config = dict(
    n_layer=8,
    d_model=512,
    n_head=8,
    n_kv_head=4,
    head_dim=64,
    d_mlp=2048,
    vocab_size=32768,
    activation='gelu',
    norm='layernorm',
    norm_place='pre',
    norm_eps=1e-05,
    positions='rope',
    rope_base=1140.0,
    rope_fraction=0.25,
    qk_norm=False,
    attn_scale=0.125,
    bias='none',
    tie_embeddings=False,
    parallel_block=False,
    init='trunc',
    init_std_qkv=0.0179,
    init_std_o=0.00448,
    init_std_up=0.0179,
    init_std_down=0.00224,
    optimizer='muon_variant',
    lr=0.00477,
    lr_mult_qkv=0.5,
    lr_mult_up=0.624,
    beta1=0.93,
    lr_head=0.00436,
    warmup_steps=200,
    schedule='wsd',
    decay_fraction=1.0,
    decay_shape='linear',
    final_lr_fraction=0.0,
    batch_tokens=65536,
    seq_len=1024,
    doc_mask=False,
    train_tokens=670600000,
    steps=10233,
    dataset='wikipedia_en',
)
MLP neurons of a small language model. Each row is named by its layer, matrix (up: input weights) and neuron, and shows model dimensions 0-127. Each number is 500 + 50 x the weight over its row's rms, rounded and kept within 0 to 999. Numbers have three digits each.
A block is one neuron, or neurons of one layer that tend to fire together. After each block is what it responds to, as a language model described it from the Wikipedia text at the highest values.

L4.up1926:502487492535487479527592476552483450571509489560510454449512488553482439506512390496559478516445559563639554522490392443519512506580478569460442483521649460464478567547544530547456566476532483490483581524411538485543516527442534537484460466417530479476566461492485460484463644458580542441474381521517454454502536425514517487534539514516558496427515564530529485496492436541503458547502
Mid-name continuation pieces. Continuation pieces inside proper names and titles, mostly the possessive apostrophe (Saint Mary's, Kirby's Adventure), also word fragments (El-bing, Bea-ure-gard).

L3.up62:558416479506539465578542516441433553432475437441519610552444453504599466551600500521534494506513558529565509433568458464431502532547490528655466522496465475605470577441504498457472469524466496473416448464479498529494528492576491467597545469576474509440433572559472516500535434455492549465510505523468512498435536492494510551512490548486508464437506456447548510556447578448341503485458
L3.up293:480588546617550481481529449447535487489483506496490554579563467589494500463478584589438647549467561448537556612494422479462530510521539367495463483503478490382543558517477498538513496574516517473519435472531463538549544421479472452492459513596460475490485487536578457446413600436594442478460443524430483544519467478488533533500490528504583543503527465547471523440495494499572537439493
L3.up565:511505512502504524501566511503509526488534472606465549503560478457476531477459433497509505485506539573517479482468548483508494609433434483535515496529474487541458500479519473551426471439485515571519505542524526480551412487493491435518460486508500511442515559553348386621468556422506415477470514538443481452450531592505513529569506574489485464482525531570549504468495509480503542526448
L3.up854:538441477486486478579567543409492457485522481509520565436475453531450551560531537466378530487517461454510396589551524481564385485482512558506404523447446532470541549424493484428410535516424521538426527407542459483562580571447519420419525436545461451552491556418493575470481501471499469452514620536492520566467521505475528511588476530601501576529502477498587540476457518492457458497522
L3.up974:454554625543499472555511537510434454510530533504556518497484482470463469518433462424474479552450528519611487506472589411504552497422428467548452458427419519501348430514538429605488423540461479623610408488565479502479524528455465396561535504540529434390448541490477465544516508393423475465525521479549494446534428493526363510534523480475524512487559563504470537483563569481571554538553
L3.up1096:431515559474464453462505509436461503631507490486522502542463447548488575369485477386450502540562493404562498507528569426536477474467544444585428416522540528439530503486487546574511528451481510555452484513512485523506536485607544495565479486442451499491434564451523502607538431475574515519556457477418481452492570572501470548521544525515466526543533480473502537515570486460481571466470
L3.up1241:465454419513479450492489567531437513498425435460502438555503424571499505546524501538479426534480567435542599429466422347454514452491572509473464486562541469552567472460510429482491478476572515501519498501599501509482505418465542415571628600451544423469597629449511385511472419446529559570440497517549530521441491571463449506562497499555555481513550426515529490445454443459495517519482
L3.up1306:506543508496545459457470406555504411623537434524519458473482542509512542519503499539405520477446381581511481523453516574492510471560403563503379543489555546477568471507433535554446507553488459470554560504497474516541550530499525468417463532528537574506523483532538495463470461365518518490515484510539378473462503560477610498575531484418500517532567421516516572574435502551426467499496
Line break ending paragraphs. Newline tokens right after the sentence-final period that closes a paragraph or list item, e.g. after "…Family Tree." or "…in 2021."; weakly, digits and names inside table cells.

L3.up41:586520473457502366548502487484484451517540603519559403459504476523487451493415496524470517490527475548512415535488484521437407540526465496569491489477508599525559606484485399590560547512517602452487550482409552468493533415404495550482464472458512521506524431527544513381531463549557458531496513626477462586531430540510428462569455522487541454419488496470439542476605489639569540537515
L3.up280:569434495551479478500522484551518470567460550613532422432457435502435543512506391471565549552489489561560479498445504642452509522448419513562589438451526595512548453505372482559516478576375435555603495498586519505516462556444509509557447483432442523473592558587483514494433512566445550524484455505439550532509503420470525455504481455543522448460503525559539477488541554499477445520486
L3.up295:510440527540484471441484422398503464509480476489488534519524600375507487488449406504503554569541529542527459490543503474483453546511474533511516465457559478600562488533476516493567521590509550498492502535510533491606521450530548573560504467561571541507573573489505532408516442420479412432361449461448604541545522476494426503482438431504481516431469484425548478567530447509434550504513
L3.up334:447476515488449454507472530503541497444536575462389529389485544442476576539491443442573500506468445499447468510394484529518529553471536495493544415520540530387487523447491530510509545603517616547620452494500486499526503420501601514566393596407486489606553497556447468546483553561558447507516486577485562470490504480494513501455491428490409426475524580422528511550486368505416598505548
L3.up581:471504503555440540429457538557523545482541529506502511411575566547503532509514504555479449547502526470505462428497508589466517428540507543647509476516459614489468508547499507446598453431507589567551491487538505501557532557485532590467538457488487536551416472496577522428584456591508537510454504501550555466494550462424505498553571450457561481425393553425518552435466467545548560545428
L3.up997:542475488480486414524494527441448421496515551494492495516393561486539498469485527477537552461531570560510493489491426537538475476585467525589527430525538439499451459540492475508519547408579519534575475511455540421551544558435482535459475451462478545489537459397397483456444451490487486512504533472451517611507486444478373541531516453506461515463426549509550509491484553541544574587391
L3.up1767:507514535502444475617533451444566539412518469492520428469487466468481463507469418443556619451589492516532593581527465450419500467428441433532539493598523562523393448437497453490518467484440507528478544538596537555447502565442507510470504534476503526555468473399510428611496575498565491418519405502515497471541531466431466465526488420548450429478550540575496473519454532494503611517537
L3.up1787:459483550539468504566492451494468474513458477511514504524470451508524515548465436525515530500530504494459445431422454583504558517415532526559533465525533548499510531531459536484556475547513499570501538562602561543541538510605519452553569502527467491453397350480516553581486634456492623472488529551428408454443516556479436475531567603570476581493403504499473563425463514509511396457483
Words inside titled names. Words inside multi-word titles and proper names, mostly song or album titles in quotes, e.g. Got It Goin' On, Smoke 'Em If, Deep Water.

L3.up151:514488485439500383527506443475568555544603544560541452477570459499459571582518428472432552490558499511546429479539498510466509501470455580551504471498492501505467593489482466489436523573471497545541517536542504531590540463489463548583499477390554473474552481563464514558437443394446423536510501577517474462480503495595459513499499507529521622572433501428554559508575473514578508528418
L3.up416:499484452494454391515448467563456541586493510488459494510482495541587589521532482505386472461565512601515466554469618513474516499477551563532497510525508590527500581518491468560468563436493515514439470444544441482474532476410455478423458531509428568515525548514617494463471500464523447507533479560408490527467517493499578492434429558437500590544516467515465532464551515516463544508438
L3.up531:491552568530453477499485474440506455522512491527522525490501522612484590490539490458488433486440479479488470617523587579470518520453467417525420487444455579531513539514577603424450536538510483531501438523520435431529560459489587477519463552506449481520485551619514458516576515476445435515510530555468432449439484590441467562496515437436484594532535477469395450517536504440567485403525
L3.up933:534471436506478517492534443448465475492534523613527530494515559451538555513504449524499488513485518526555526546483423456500574526424434511431505581576466522481547490553530428529571436499560520539436452384568467423489491519512478425497504504440486431520476541481506429474495476389511556541425483609467539486451463526429342473496507530459515537498456458518508433476602561521453509506472
L3.up962:500547462467534471551536487419601526473550472558499515475530546507449532464510459449424536500514525530554495483478457456459496571485462498544518528573456504474554516567459442509481476474389469515504454468551524550628580510510490500584433532427468522554513520608460468612494467411528521582511459524523513365415500516549423515449488565503562556548486451522487512542456569518555503530442
L3.up977:474553440519430448434570453477536483522513499437473476452517430587443581554499448436424466568516526519446431508471613457504517545332556535401403479537535455395419616577501478508532459420462457517517476528571532546550443466522479498559534588492451573475493532578468428484456545428389512549506397473536480532468446468459494478440547474444473492558501526500466445552562446458567508476402
L3.up1099:542544442457510438489589464412476458480406484492507573454476538611505520457567432491418512509490470504503539506470603568402467530471432489542495484567440464507500497536494520513533547510439519524550552482523516481472507522509395474463502485502332536519511462488488526518540483503461484536463426537440464532439513527515500391507506519505600643481537579572540439527429531521505513378444
L3.up1205:453584486434483440606472510529505499469498491454510515568461469473511507479547483376501500513531525502499440564568476458501489497478477536531515524484557555486422532493444549502351515535493508554485422456526537589572503499533474434498550529480504489551559476364465545456574523491419514436449560513506494378552535471571418514456516534389514524513476547434515504537567514464509540556419
Paragraph-ending line breaks. Line breaks that close a paragraph or list item right after final punctuation, e.g. after "seminarians." or "touchdowns."; more weakly the final period or heading markers (==).

L5.up30:503502530493547458461567508520504458594414502587444601511510622556497552556461425565477542528496500534483511489478543442543555490492409477481496549544580511429588543499486521529477500488436480539449459452600503539564523473547479492580459525466515471461493464483524445538454553537466465469459488410580483450454518488509429507518560587447507490508494546463508579451501462488470494515574
L5.up272:467488474511522438472508462515570546543465447529460493540481475503523478535534381537581571552493469451517505576512488488461484435400521517504477551500538442531541593460503459565480506477478530552446353405526470440521514480436505456476418484486498394541535551470513506533449539410566477496525521597569543473383522441553474555499543530493566568583531441460456466512497516428560479593461
L5.up310:493520514524491474482485494531565475511475457510536516510324462504414544461539455491516556554557637651450549550590527515542551528525523486565444432459544493470479533545453501500512506433480587465525458422564510506552484543499569502568399524482465521499458480402504510566409536448536495590433511454479613544416526484450510508429570563469589513586451515525503495460529501459481530543560
L5.up1072:482442446501528470488508499587569469521494574527512473549541519584496469537483453495476472547501532575523488461511518412469472546478505514509584598575601486493463540546518530422497606502422637489493465513518610505535468561552444427538542506515449516522477622656479481541587478463412433500550502572521537542417477552540448501467427493611576450628478499514553472455422462528475538495458
L5.up1415:492470559440598559524465518549576510434504535494547492507467551546494443431391460523480450515437548529439442510466610424562525484509552549523551481504527523469546524554577569518607556466444527541424384476583485561504511519472560558560489578413421557478519528421551481520508602498423466517546470550499526517507499439490535489465432533459622467517562517507491512505471548403587526515601
L5.up1644:470552499517554473478523460408593442520450393584411531540357576527527588466493525371461531547475545539544516401437531494522484506531537501567473567510511443424534582484524512481449500467483547535488386503524484503602511514480546534534435535531415436470546463479589423604493481486428511569551518502502550479475580496519444495440462530455513559529506542430522487491478460499556512574470
L5.up1719:497493482493528474500463543488531521461571445609422499523513474451508514458401401472442439488523461569506508455545474457447531516496517561509469610492457406462598447556532457501557568529468480522433510563550427501535554510446590523557511501494490504444424442451477487540542483550534593500539573567552486401463559486598579529479495513453557541533516494377458472567451516520496430585557
L5.up1853:476546357513430449495503545489527475521480444418537417494537495560465451549615473470415550511525581488485529461522536508474533551548503478558559490504536458522469506464399471425460524463468497503440608383406470565513506487549523460470379540462505482499533521555535544579516526511513516423565516515451591546472588423496526424476527500436400517567550523428579504505523447525430549611521
Line and row boundaries. Line breaks ending an infobox field, list item or paragraph, and the pipe opening a new table row, e.g. after coordinates or (178 cm).

L5.up206:514451482512464550463410517512432472422499532581478517459517471392446516518436397533542513537471506553542468438482544542475420552430566432440509532484513470412458529515477438473510370494517510520403438489495438487549498478541556547573508479537530546455479526533491565585513586509490482574569485512529465454466544452472432428474490418464507570512543577541548549535546463601425503506509
L5.up612:503567526462435464490489458506530461487488493474458507434409502481486483441444518493562555568560501500503454521642425492431493525409538491499406502528563451429496557474389502518484481454424465536539510492433508430536494444580511513469496546498491494514522430551521528573475495516482509508584488455447528523504536486605475548400459531403435462459511494517580518528440430552455476473579
L5.up892:467465454471450506519463338528536474495454524507449462466494524417470583584411470571462512501571538481456463463508560445368472556447551521418422523466358548511385599460510397505540506501535515583409514467472555456414563465501519510469512507455523413509427515628561518440541469500624492540546459548523517586523422567512511517483465476476498447549518522401529476477446533501512555625523
L5.up1015:472462509500488521650450443502537465484479453431534506530535528441515545469421418508502540499478465496472510486468550511508453460502477406548481605472494492531512490477468537435509543468475468442450536447454427490537572446557491491535504458472497510474470496414550493490469507545442478538528515631478489545463602478518517367496600495523446430500533523457566545523504435505466474492539
L5.up1193:543450494428481542479422541501518460358449548444501457493590433434432411524548539593451559533574450521481524485512532439495535443396556440578515494488511431567479607457454493476557525551531538537527538443517397541455505447532593444570408502471443527500499464497467501431530356602454495515528529514521549471418458501581420557504514479573473472502529518481524569557428503521519542551581
L5.up1652:569464525468426542586600533512528599525483441497503520405461483539562542514395475525463506491492493519431442453479496469545439400442485533554530640513453525484509484460451462395538528559527509517404477499543513480536466498543610564497515419505501585514479432533533516485472475524505538476558522493543463569475468488548497470530441556437463450447535506408475519564545484503490454473545
L5.up1740:508501554436556531533560493521406556495532536504482475518520586512463618446455527415542510499530519508524514520511583531497429480493507574485535574472428498411435543517422562595516488509497559549499500471554522509500490499535458480484502417504429608491486461469550537501442567489455547530547516600516535450468563480520516412520470385508453537471570589533533508500484414591479523602502
L5.up1804:510451459560401486510598458503426560439513567444496486429537511482472545535442406453491439444550553516454560424421429477474459488538429601563608536454476454487484538434454437494578497489418529530411473479475456525511500524532526441467510454406494507465431427569551522558492428470571476549462549536482614550494504483606585475536496507516449553471520547558542665558552399590552491456587
Year digits and pair connectives. The leading 1 of four-digit years (1994, 1980) and the and/or/hyphen linking paired terms (Early life and education, intermediate or paratenic).

L4.up386:553535574506470471537519466457537504449496550501490509485569493502426542466504478452431499546603538576507471476533402437444437491387551521513496448456490425504533506410547458487506452481451514506491522484496541504485403507534440483493429534490394481555428490467529475481475521480426473526495479479442423388631486535584572393465492487572582513480559489571507484520488493520538470498520
Predicate after named subject. Token right after a person's or thing's name that begins its predicate, mostly was/is (Gomez was, Paasikivi was), also commas, hyphens, "de".

L3.up11:502554520455490437636456462562500552487451512562450396440506429520534497498442555471588538506562467567453470474499442482479428507426479504489460482477494507442445518483525506561450462524562505492511405479496518542462453437508446529569479495457547478514416464448511473493526524525448491505456579511498483458564541510567490470477535551511561436468551662511550515491549465600467529510466
L3.up146:540527504545508512509524488598489511509472575491524477432575587516398563588534539479542459570469477518568491578478444412477522453483445516602440577478451517484501386461506550518448502493541504520487474440533459545383474462446543489478468542432561443436437530491506461479436468521471460444456534513575474481489516457483550491573474419511479586440492464526525419382552418478515510533530
L3.up394:557566420503484441555493458535422499513447457447523410465507464431501575613462437439524460437452512556498460534604559408553495466390407496592517426451464513484482505484516514435527431571518493500570568434558500531505568498463466454535472427454529555492510587469393511517468558368542480518556541457554509525450571504514438461498546378492478522504512560417566550417516466503540532483466
L3.up526:398523485502585542661596520552518574554535588466514428450605493507474601460506518558443399454483550509504435506527546425427502399455506551469626403467346559502423422473553557587460471534493523433550489506394490540557501515483531481510468565451505484417479494452508501482458566478467505537375555481581496495530439541409435515502546400523480548479504468492482546510500557541572487445528
L3.up833:593600507512492538607563542500426498487523491480522507481518551475478576476366622472474553486534504508518549461430510516462443517490441509460590462507534528441510486459320520526514443509550470465482525455492639552515493511456499521412480459510419539609447542469481442425431495453425478491513528521520504441434490447518420526524485441576519510501532522383468394539627501555446445490498
L3.up1232:414494530434453551560559468557443445547513472543416531472421468508507489508496527457533581451518493496504499488479546436577508529496535427617497529480482419495488470525441537517511544615492495457521511354534538560508504571511426501428535471479504444496468652442500509499410487535486528546504536609403502542468504471594524443446492420526528522508552504565532484593498516529511531482509
L3.up1631:520507464507490478506491521574503475493451465498514589503586512476518463462484488516410547487564454424537508480461554524498562536445506419502471469484446400486560447460533513503481533605596473553377449507517474582562457456525553547511516539554506467552538571576503489516475610502483589502546554518424469460499400497526486453574527537514536469476482509532498411574522421531548514552513
L3.up1951:526509437412531465619458399516452505457490595482497536506445468537504460471488484444460589537523552479542579534525442434479415443493552505521473531501380580478528557464578527442511439486490490470394548412445549485492455541371528566500429473500493502607548497502451491479551533490450527516530566565555564415466481516528390485523489441514591557433529486522437497553567535497552558498473
Token after full names. The delimiter right after a person's full name, such as the " (" opening a biography's birth dates or the " |" after a player name in sports tables; also name pieces and titles.

L5.up75:547434494524562429637499470587428529486541565565519443511429607515489595530515498448610463483384524531455506438514449506422540426508458599451566550513486561500421489567494419526502536557442526432459444470452475490531561542408516520515470553419462512457442478591515519466429556352602537482476491452517544484463489489532470521528487554458539484512493561525498472468522493478433516474544
L5.up577:446406533507514516535415506456418495482466521543541591502505370449481409516494519565465442437515530491518449578550519491474402580554549512527556485473494563473481568450532569543485514556487565476426512522575451574616476511537443548466526477409388556477525384469543536511530540506450549519585474604513585435443481514542497543537465465422460617512559400571572527428533556538547428586426
L5.up895:468490526556536501535516498579579482503572468506627391465517480443513492373517474394528422504421464539467516462487414515543458515575369476445509463520435477576505496495591440494482512465503539551480438538513536484527418526489493504550417517422542439475464491556534486453535483486481535470511459501566536433480521483449496483569404436523486466544505523499531514422591457545621524521581
L5.up897:499490599555537461506514466522427635406475511556466478540542431447429519564536509580573530563492450507484502371429432454494474495508507521486484539473543508478442459487540578479564442509490423492442411513523450455555539413493604433499521528466460500362475451524496500483438514440442588489501561472502497496458560510626427521522482444604516500553592440413436557567558481476459526482537
L5.up912:538519484456483565503485546465560461508445486492501437520479523516450613507544507494423528423513564511512566521469456532539379528507470530532480558394501511449416609532535480445507503574518568463444410511546498514472610493548483520496545494496503522440522462523499446612530471543466583530566527509546516482626501479477417429485501529486441476523452464494470538457506560556495462482529
L5.up1111:457494551612516476535453467529558424471496512554471410513578552412414515547559490535486480558473509494493581527554586519418547530482461481443428560470549480467408562502488452500562516460579509549410485489479484469470482564495511534449573449558447508494562507451469484539423498548512442491413452490563548564469562462511532556520423464500439481496407502494492534517546408507500468462488
L5.up1595:442540555494468538518553388464487502438452474484590498540476585446596478477539420508508593528503548530479473356388517556526512520583456533502465524536545498460565574543537529604584576557483492464560495553525489563499509533537512487498570609408510500355529531487505390540481450556476475417487547438487481536459487527501487594448449451470435507467492576470508479546485478462594442476548
L5.up1816:516529506495564554492463569449498460481470533528473399528483539533501509411549416394497542526456464496550485394484435449519462494604608549436482564398613493455468459479471550496373435537569525467599507504511445520494582518512514483517417453511513460504471508539529442473490480467471516475558436474492496369524539430578467473533538551560477474431508515608463473537551579540434471586512
Apostrophes in contractions. Apostrophes in contractions after a pronoun, mostly in quoted song or work titles (We've, I'm, Don't), plus scattered mid-title words.